python train.py --vocab_size=16384 --parallel_block=false --warmup_steps=200 --schedule="wsd"
MLP neurons of a small language model. Each row is named by its layer, matrix (down: output weights) and neuron, and shows model dimensions 16-143. Each number is 128 + 32 x the weight over its row's rms, rounded and kept within 0 to 255. Numbers have three digits each.
After each neuron's rows, "fires before" lists the tokens most often just after its 100 highest values on Wikipedia text that the model never trained on.

L9.down820:151117095175063082115181156156157137119185122111149108152108148110103087203118114079132100118084120157171145173132068150135168115159115162150137098153165120112053163118122116124118064094137137211118101143090117122124176117175073131115117113178178130116053076130126109136112099143133162146132126121025114148136094075145160166092129093131107099115174143122171150117165166103123156118137
fires before: " that", "′", " the", " a", " to"

L7.down496:033156163087159138130119121105153153144172108174129129092131144095098112142129181138083080186153092086123133098147125165106101146152121137106077104105134143152080161176077117165159213118173090111151154119120080168084168117177106099120091120098107110118174125069157119152116066080152132126113147126140137081138124148120127097158094119198128130125108115088176169081175162172170108124117
fires before: " |", " ", ";", ")\n"

L11.down772:173134120104130140159112119100129147084152160181107148096082169164133145126127124191127094082138149107120111167128066136148153125131139074216128119135052128140179132108149132072132124073150134117138124152122115113130070075123190158087092131152136106089123122168146149128127115074162082061132149112142154166209161141031150128120124088071133108149097099149173115147142130228138138168204
fires before: "|"

L11.down164:174067123188116110159132162135096132151125167192139105160072159144034178107133101131137151123159153090105104074076134089158102096079109096128124139101197152133132074111115132166055134136126103209123184132095165109078112161199116084157133108122142112118114188062103120083154111140093121150148145091134131123134114118116160128124159125128138102153107135126130139153146129080139133141161
fires before: " |"

L10.down726:101087135068142178123161122222140186047098143152143198115080149160094123107115087162148172118091101138124143113173100125166137090138145125149151111104169118131103092178113085140155137103097107170159116171129164088158101106137165109088059122103132157176119156085179139155168125163099158137142166150118059170144135107124093177136133175172180133101100105177095149128108138098141153164136
fires before: " in", " by", " on", " for", "3"

L11.down12:119146177101122135152191087148171126083192093219142144145089115156129114125129165095100109092079126161121156076162163123102116081116109037070157176108174083170099131170131121093113087160133119153100160101094127130147166100125189079079113079143104173139109114094154131110137113197104152119125102105138117160102092111175089113110116086116073106163096157113076167067161120158100159106104
fires before: " |", " |\n", ",", " |\n\n"

L9.down1195:106105113122100128158123107098118167142159108158132134147104095105031127101136184097133142149099092141094080121115161127115115078113158186117165124120142149155080146125136172071126100099113132166128121103156138062156115219162150120125174159134117130148154101152118149075132106161114077105083104104162123180162140165077138089105143147128168114134084081169119122222106124119095170105168
fires before: " by", " as", " in", ",", " to"

L7.down1258:124147155160200117131124164138105117162117133078174133108142130121132083111087151112094172092099157140179156136113128168116134183147113117141101146137115138143094122129092136096097153157135128151163125100178150087086057069163160135156094088121131111141118145113114103095178151112119122144118178127164080125146230097188130146159112132073103070152117119131161139146135147136144193130125
fires before: ",", ".", " temper", "–"